config.yaml
n_head: 9
d_mlp: 1536
vocab_size: 32768
parallel_block: false
init_std_qkv: 0.0178
warmup_steps: 200
decay_fraction: 1.0
train_tokens: 880800000
MLP neurons of a small language model. Each row is named by its layer, matrix (gate and up: input weights) and neuron, and shows model dimensions 288-479. Each number is 128 + 24 x the weight over its row's rms, rounded and kept within 0 to 255. Numbers have three digits each. A neuron's up and down rows have the sign that makes its largest values positive.
A block is one neuron, or neurons of one layer that tend to fire together. After each block is what it responds to, as a language model described it from the Wikipedia text at the highest values.

L9.gate108:112150127171118119100144200156126138137130138061101149124128105122138111118170117116112157149150163107129152088160102123182129168098150117166139160142073104166123120143117155105140142141132134085121139104109129157145116139099152143131162125095110182103155090140114101139135171078122169095104123117125126078134176133110102175113140125111101164132104108096138116107131127097124075106149145155165135113103154140094092144151128149123133124128084190127147134155144122101145128134121113145137108120138117152144143124101161153160140111152101124112131142139168170136112120133136157089
L9.up108:112128125094087126113141136103113126097112102099142151137126126135135129121158103123123129106084152158128113125098113149160120129148078098148154074105100158156142145112137185144192118127113139109118165101129114125136103125132135177143147143112133143089111101096142130142155099108145145106128095129096130121128151114149133134134168145101091102163131135109129154165170163130148065111157129184167121101152121128091123109121145149167096133135143105137145107147165132097148163145148100078130114127144171174165128113108087099132140102111069132120106144137148163112083128124133162153
L9.gate567:125171108127122122157178121137117089096140111174124088130108130173123149116127147124123146090151126158103133146160111095143101107138081114123133150141090116169101131129145170147153166140163122077122125108169157121095128161133161127082150114134125149097152133123090127151109077165110138120140115159163102117113128143148123123159114125144086111092156128158145140108159120138122138147128113182082123116106129153125136109127156145161127126171166096123158121078123150144145111087143117125131135134135132140105152133161154118101093141127122090163130129146085126156114074137135117115
L9.up567:117141161147140124128119086129099131130076119127109134116138132151104157116143117127096154125168122111093153175121111119130136157134113126159140104139084129098167162140143116129126118137111122145108126095131150179103138188146083069105132133117118118115122149127093127126179114180124148149114156159144165114102148134114106150136114108095154142093154111165097153078117129136103157146079157156149116106188131124108153112154105071110119131130157129120127158142131186113135125136168123126113104111112144102142144129153144121146162127130153093138105137085138143127125147173167113156
L9.gate929:140118103142135150135158128094098111080150170091133132118119113163089130105125119098136144105154102086165090086151145136148132147113124126142108128135129119141147129127138167129118127127106136167106150147122123082129107116150140147140133135133128106102119122098140118149114142139157133091176110138133124102127139146135115115123119096168077145078136141134135071071093094081154125150173171188152136117105146188099150143155132138158096118104106118143148161071097108135133101105133158108099185135132148133139128158131155191127121121119140169148148174141135142126089135132128150101
L9.up929:121082129122168154130191092112113120145116143116125091100105164116133130117128127120117113155097132138137146126103159127133121110142159143122141131137128100112078136104147107124110103114132110150108122066126138124113131144136085114145142150102094116115134100155124102076129155120141121126133121129138128133075115145147128122107129135170100143118144129131155118155137103109166152184162115157151132134137133149094155180140135063112122097091137105117126164113120121122130138148108148147145099108103182174116114139142149119094175096118128180124125136086083173173134114161165073103
L9.gate1426:143109096068122183147144108117146120119178086125099127098106155193089152100141115148163104106113122149111124121134150094156129110146116065119180131149067114126121121109114109116138137126164124196178145127132151144080122112138109092161130144104114131160117090140179144130119191128139122113167071152132118069131081112119111171152158151086103149120153134155135107154121116139109109100156121155116116124118139125157132091176114118125158110130116122135157127097116090102141141101172154121183107104121131135092183101075131136092133121124122196155113084163123119126158156130153121144
L9.up1426:063120101123111162151168098173123102131128119072185095118124109134105130145153128149108133108141184131104137114106126159127135091171129152107105131107112099142085096121154094111135097128136115087182157115122177116140130122164185123129142132140136088097126131116136134111122137171098131141121127156122119125142086155121099125148138100089147124139145102137115110129124140099116130092120133174130105152121155128135151054122163119144079135127119126106113119148141136139099115142162148109176162124122115125164094129088122153120121133149101136137096122055141122103130141120123126130
Responds to: Geographic spatial relations. Words expressing location or extent along boundaries and waterways in geography text, e.g. along, forms the boundary, tributary, spanning, in; weaker on scattered numbers.

L9.gate1026:148088132138086147101118164116164083112135120153127095120131152134119117135164142150124127149096093090101079153129103109171116163083151109091138114145107137114148111106119116099154155170197129117162176155130105104053144125100125159156177140113174122171137129133102093163137129096119109130095105098130127137114132088151137112115109136147109160080171121095129118147086104129115111147129143132122123175099134169129140166128098117127151123121128136086128089115131121191138147149116118138155150076108160151122148125090102117119090141145139146114131119128137144146136131110149113150
L9.up1026:176121135134107114168139103140144087180142106176112100165149120126127098146109165109162134132122103118120149094161135110127162125154151138099156103118097123115106165064133135123094174148136132136131103078121101136115115096091107146168119152127141134108126127117097126161120157092119140136094114108101124154108109118128135105155107120097160113132125182102134148135101088133180123123140140119148125124136138123132129120107124130103147121108172129129138107099133084150116121077137140112139111158130133133131143138131155122105102158122113175152097163117117137107125167126129100157
L9.gate1125:106124141117141137087091147117115160112137170170151107124066155154124142106137104107117159141153147172073127119122111133104168143156151095168064145163148137131117127070101135105151121146084131137101132131101172144133082113113113122125143151141163116159127149184102137132118106127115126150136117130149109156126148136089115136105126100136115132137131123125174113091079142155155124138171154140084135116078095145172184154114109095126158124129106121093141110143159076120170144127087120105146136160161129108134121141059090160106117162101171118104125127114150117121080092117149098127
L9.up1125:172122140170110088124134111126126148116101117105101130155130156113105159136124142141120101130103132158152117088154094117150108125147092141117102147101125133154165093096081120165153078176135135150111121126115120127128090145082129146175108172113105105146124133139089139151120124127107121152178130152120128095105120091176138128109126125151122147095112163117169169130123161123159142145128175145131095123084093125132119148161103160138133131118145149117172117159135089139129102126140112147140125198127123141140154095159149116155132114142164114092131120125129130134094102142121178138
L9.gate1129:126145149142139150150146152150118143143150088123107152142128133150138130152113109103092108120092144152090136138165147126103156118145158139081114142172106161121131086109068131082168142134137139125114129136120114145095126155122131097112137130130181145162075148138129155125129119149149107137114147093153088111112124163155134145184099170116110136142127156131163078156100171110114092165115160161141099146143108127135159139089136118155162153129139134110131144160165107130101118102138112157150090157124140095148128157145140127142115123153170095155133095098148161147142140082153144115
L9.up1129:108135142135102167131153124144116121126131130118140111129135119136089144160155148124151145152086142140115088092121143111148120044162125159155135169127140102115115147144178168100094141125138102126111136140163133121117187116122110137150212086131156129166097149130126157183094161126104127139121128142105099147132119119135144092138155172119118147137152101120173121101139144112094101199131146132137096132023176109178124113122099109107132127147104141145154119103109085115064093056154134163116164146107171167139156143111136101137098188114174115132121108085109120122071141047131118154
L9.gate1369:131137129130105140135134144128102126115154142136107139143155152136118155127126147106118148156139154084134116136124116074123095120125141131162103103162141111148136161107134118102150120127139136163111142104112125113105120135114116132107160104154152145156119137123155133089138151137115167149100100100151127122117130124119125099172107123098093139087102195152145115179090150109131078150140161144116091101077143148120100123128120127128142130145157130146152117153126076191059174118109097136113121096145203126155131125147119102131122139125121120090132068113109127122117140146177115131
L9.up1369:134106127126110097168088159141131141133148134094141102117081158107110109129120104085117145102129125103096141130175055138168173138119136174161094141171090112161157114086096123131154155137170128091147130114159175157147121175118086153133152126046125119151139098111149161140091128107100155168149093104112150131111160087125135111125123122121092096116124119109124126135144156195139114133142163168132103170120143169125127087113122128127122116122139162145157131140152145135133133148087143131133170140142118118136130069114126138169127145151111156106132146109132123080088112154128158126
Responds to: Foreign word and name endings. Final word pieces completing French titles and foreign first names, as in meilleure, terrorisme, Emmanuelle, Aleksander, Florin, plus some stray English words.

L4.gate44:166130138102145107135126126166167147101143124121120119082117097084157107128127159168117107112119158143141112132112162097099080121118123142110184137112132162152117142139138109141119153140122110128111116089127147106092127100118137118131135126142147157130144149105130139174124138117117141168186146142123136143104106171096111169128144157160116130171093126100135103091130134154122124112116110109151116126102117123165126128124134141134174101086124100096099117124120118157098129142116141143077089084147150172134112152110137132123114134098139121154168126133176118071112121134096169132
L4.up44:114119104126123116121112129130131161162104135178143114120170120132126132123095116181161106118095145108133137149123143146132161123164140121118122163132132125147119105131089113159139140164141143169102133129124159130145118138115130173083157129182167157117080152154104157159076143113108135128137177130151125182110121105161113162123119132160102096139108160111125140148160106107134102146121146140112149131136113101146138079138139137127134062103117142154105112155126128128109084123148118171105093101121138131099129155143120125152135092179167144100126155137132096120099168104120134111
L4.gate284:147143121098151124091113094131098138148139120155142148119156135130132127136093088166124125160140123129103148125144167113071162168122172146168170145138158122155148118113148112157115083081115140157146148116095120091137138108114157100123101144114156074145111115149098142140172164102142131138125145121131146125141203124139104131171126106116115125088108145126111097137104169147153130119136121153182107133116138095122116111128154093143147119078122133153116114122069111128110172135142120125128144108152147146173132128096136134103153134131130132135107125116124147123175143112127173124
L4.up284:097141139105141122112127108123154151157137109158127165143131140114114093111173086192164131105086139129131113168148111125117131162116141129118145126149122104131108141178200099109094131128077162143129142118120122121143132117151146108084098118089121069116148126125133146111111147119145178134153163092112148086134155143101106144172124107139119081077116152125078153140148143109119116121151130150119174137102129096098131109124120116140130108127113114160150108107127099135115174133131118132091131127118125147130136084140153146128088078117081124101135126136133135133163107101113088146
L4.gate1227:108144117112159113115163138126156132127099104101149118138171159181119132077102106156107111085113141107099116132135172175122163106117138181158104107095105151155115103118155092140126118098121096170139112086103099121148140127146135140108136112160157117085132153158156149117168109117141152147129103163140152088090156116121098165156189125139107151124098156153120158080166141122110135157132072144094129072105112147149153125161142128094167160074119117117131137151158138116148167140153073128120158102139151122139151118108095107122108104138123151158136112145103102147159084132150110150
L4.up1227:137153156159148146125128165118167122118095151120131132111081131147169151142161133147119131158087138168133112119129150133117130119088152105148146101100155137132100126158142168113161141122119137144177135158119169137162115123160158153161136106091139141118166176119093113180105138149123094153136166087094127108133112166146134118173100145168139153121105130108143133121111119129102137163129147129118162117166087118127141135121124095111163128135138121151109127125138099107139181130116134139102162111180111116132157145080118159098123139120164147091074150098103179106163133149122145155
L4.gate1289:132108146149115083134142159117133159119133156110103111152134103093114136167082112154111120167133175109127109085118130106152117139150181135168138119157150145128119130076171125151114142150121114129081114134140174105124139148164122104133112147142165147130136172146144100182090113157135087147104131118100133080120102100140131150151082129157146111108123188145150119083148202113073098063092113154149167102135141113155151117126116120115121117112126115119115112104156110138120101150134098118158155110102172133129113136117133165121120151093145128106123149083114133090147119129110107103
L4.up1289:142136172158144150128195149118138162118147141139109110107125100129104118145126154132117059191130186125130094066135119131159159162136127137156182086132153116131136113124132128143124128155104146139124135137154142107117175130100104160143131143168122151137109131131128154116080100174151122136124146132141141120194129099131141125145133103136116142079126172135148086137151124151121136109132129080107183187122127099110136133153138132139174108107093130113152168158122144096116102123106157111141140108117136133157103093157112163161133070099104137123110149091158108114172129113140138146
Responds to: CJK characters and "along". Mid-word Korean, Chinese or Japanese characters in parenthetical native-script names and table entries (설, 송, 少年の), plus "along" before a line or boundary.

L4.gate79:118123135101148150098105135121110166117134112167118155150134128129148113130123149140142111104132123118059143156109108126135120153164149092137124104154141159136118125131138072133110089113127141118106117127121125131119139103112142122100178102180101119120135105157121101128114133155122143178120155169135098163103125116119117129114129123130161120115155118166137121096126118090099125107135135166139193111137178138155124096100118090107113117146122173110099149149159132140157127123135098151102149184103098131114139097125157132120110078081100142138122149157136129082125140139094115155
L4.up79:143093127132100155155132109172153163157109140165187159174099109079090151132160143101119080136082061140142144090113125159151133082117132099187126109141110109115131130145120109132115107141147145162106081096187122134082106105118098093145124161125082135108131102135099084139134149117122098094143100111119112120122153125119071135128118116137171133131130122115096104106148119125168143163152116152098120125087081141145136133121080164119101153102087121145149131160158160135107120140128161133119131147146146133131104118085106117140118116178137106124107097116143103131124113124153151090
L4.gate496:111120140138164126146131086190137128154105166190175137161149142129134135106122145169144113163155120144129180132140134057143116169096154153081147115125089148158147157147094121117125136170117151091100140090133124133145129118111150104117134129151142088111170159138103125159094147156162142114088154181118079105158120132159118143109184123124118167091153121107141120119166110115162134119100096122130137116141112127151140111078148131120165143138118138130119081133135131120147133164144134165147179097128117144131105103131153129119141190110185119133117167119116134135131113089124156144
L4.up496:149170151129117092145161113154163145146144148133147146146136138148124120090090129123127103138146079090158136164126142108121144164104131135178124142133135116159151135162137076100148132132098108116140116126114094122141127107126119109125181147133084103146163145162132133141144113106164135095148150169123138117133149139121135101113167120182129145124085082166113143125098144111129123112127118119130147121130131148138141155114114123115149149141121106110109106084168125132146136118137096107170149129114126158120123176137106116135063138135157126130138107135169087068134117145127149138
L4.gate693:134116132154143103115162171179139131124139150135085110149150139133114103144081122119136103142137103149149150122134158110118083155101111137137129066106126167128155141094151172125094126125133161099117124131146154124132101084164116154192105126113115098111147148086128099077117118123169109078095115132143143064165112124153117100192161094104162075145100124137133105111132146145126130097122171091054091136165087148135105064166115113132126124140121155165136114116162116123112151128120147122123096135121156056136076182102161161134108110115165092142137098132133139105127172142125120135
L4.up693:132116148137139102130093152120137126132138132123107157170147116164167102116090151128130127088147109168127150099111121065135175114116116106097143103132120153109144119080177155125124124136132099070133143150116118143101139132087097086143133103117123121136181097111138109114158125131112099138133168104138115117135112138090133128110112166122126107177117197127114132072086139136129112118072137136130163116111149118127159143132109077147123147118098133124145136116159165121155120150118142135094142115168164095158151103139122165095086135157129154154121162080108126134086121123132136131
L4.gate1399:125016138197094113173147152149100126120142155160137123172158135130105147136085126144172150153155137165085125160128126058119084080118129140138128149138103172135113151116104145048148092127158125088174192125128094161114100139091101140118113100169144088129149140162142127125126125142137108142116149126096109124137100092164104079137123112131139078179115125125154094150104127137154103115126134143114131126118144159122091119131105140098180148149132115106120122093108130106101152144143105124149148140145144115145128116140129146157139140121112128110102117113136118124132150147130120129
L4.up1399:139057153157128131157133148148071123121109126122142109177132137131126139137127144121147136117133110180101101141131124085139127131139128160125093157138073123087145162140094129090161093145138111129139168158119103148158095140111125122103140134141168132118135130153134112148101107114085113168137124147111131069159110149126111073109142127113131112143123103112158119136109160123142088116116149188100142141115136127148091126144102143143158131145114114077142122114126104105130131130143128115127123176121081138141132096103143126106109115153111098106108081105125140129135107117132148119
Responds to: Roman numerals and W. Roman numeral suffixes after names, titles, acts or grades (Charles III, grade II, Exorcist III), plus W column headers in sports standings tables.

L7.gate1365:129167115115160163105113171150136111122083118078113117134108085120099174073172165127110120131119105118101121148127135138146128142099104122124095141140143156167128094117131150132129124151107094107102147154136153099118140124074143142136115139112110108101135146145164174099137163094150138103095142110159149123114147127107153094118153079106138147054161095119133140076130116159119132134115131127124107073141128142095172114126175138063141108068121128088154092135121102097140133112162119134152155119111117126120138105140146145161152136124114147130153121097108119102117113111149127119
L7.up1365:137118122088196107158118168131135137158086096137117111135064135141136140117133134132194098111093124110128111108120159118092132132137160135118147122172173105096124127079138123114141145118130101108143144150115161156121151127120179122138108133146122119116135139127131125140168141112118147068163111103087114137177116137108128179101189182159076119128101122089092154109154145125139116115112125111166095147170126132163134103130147102171171109077192125112148118084114141080097123164159129136143125104150101107142152118134136111114145143126134132105114149111146124105151144149085142102
Responds to: Path prepositions, soil suffixes. Mostly prepositions of route or passage after verbs or nouns, such as travelling through, flee down, qualified via, mouth of; also -ic in soil-type names (Typic, Stagnic), plus scattered verbs like play and read.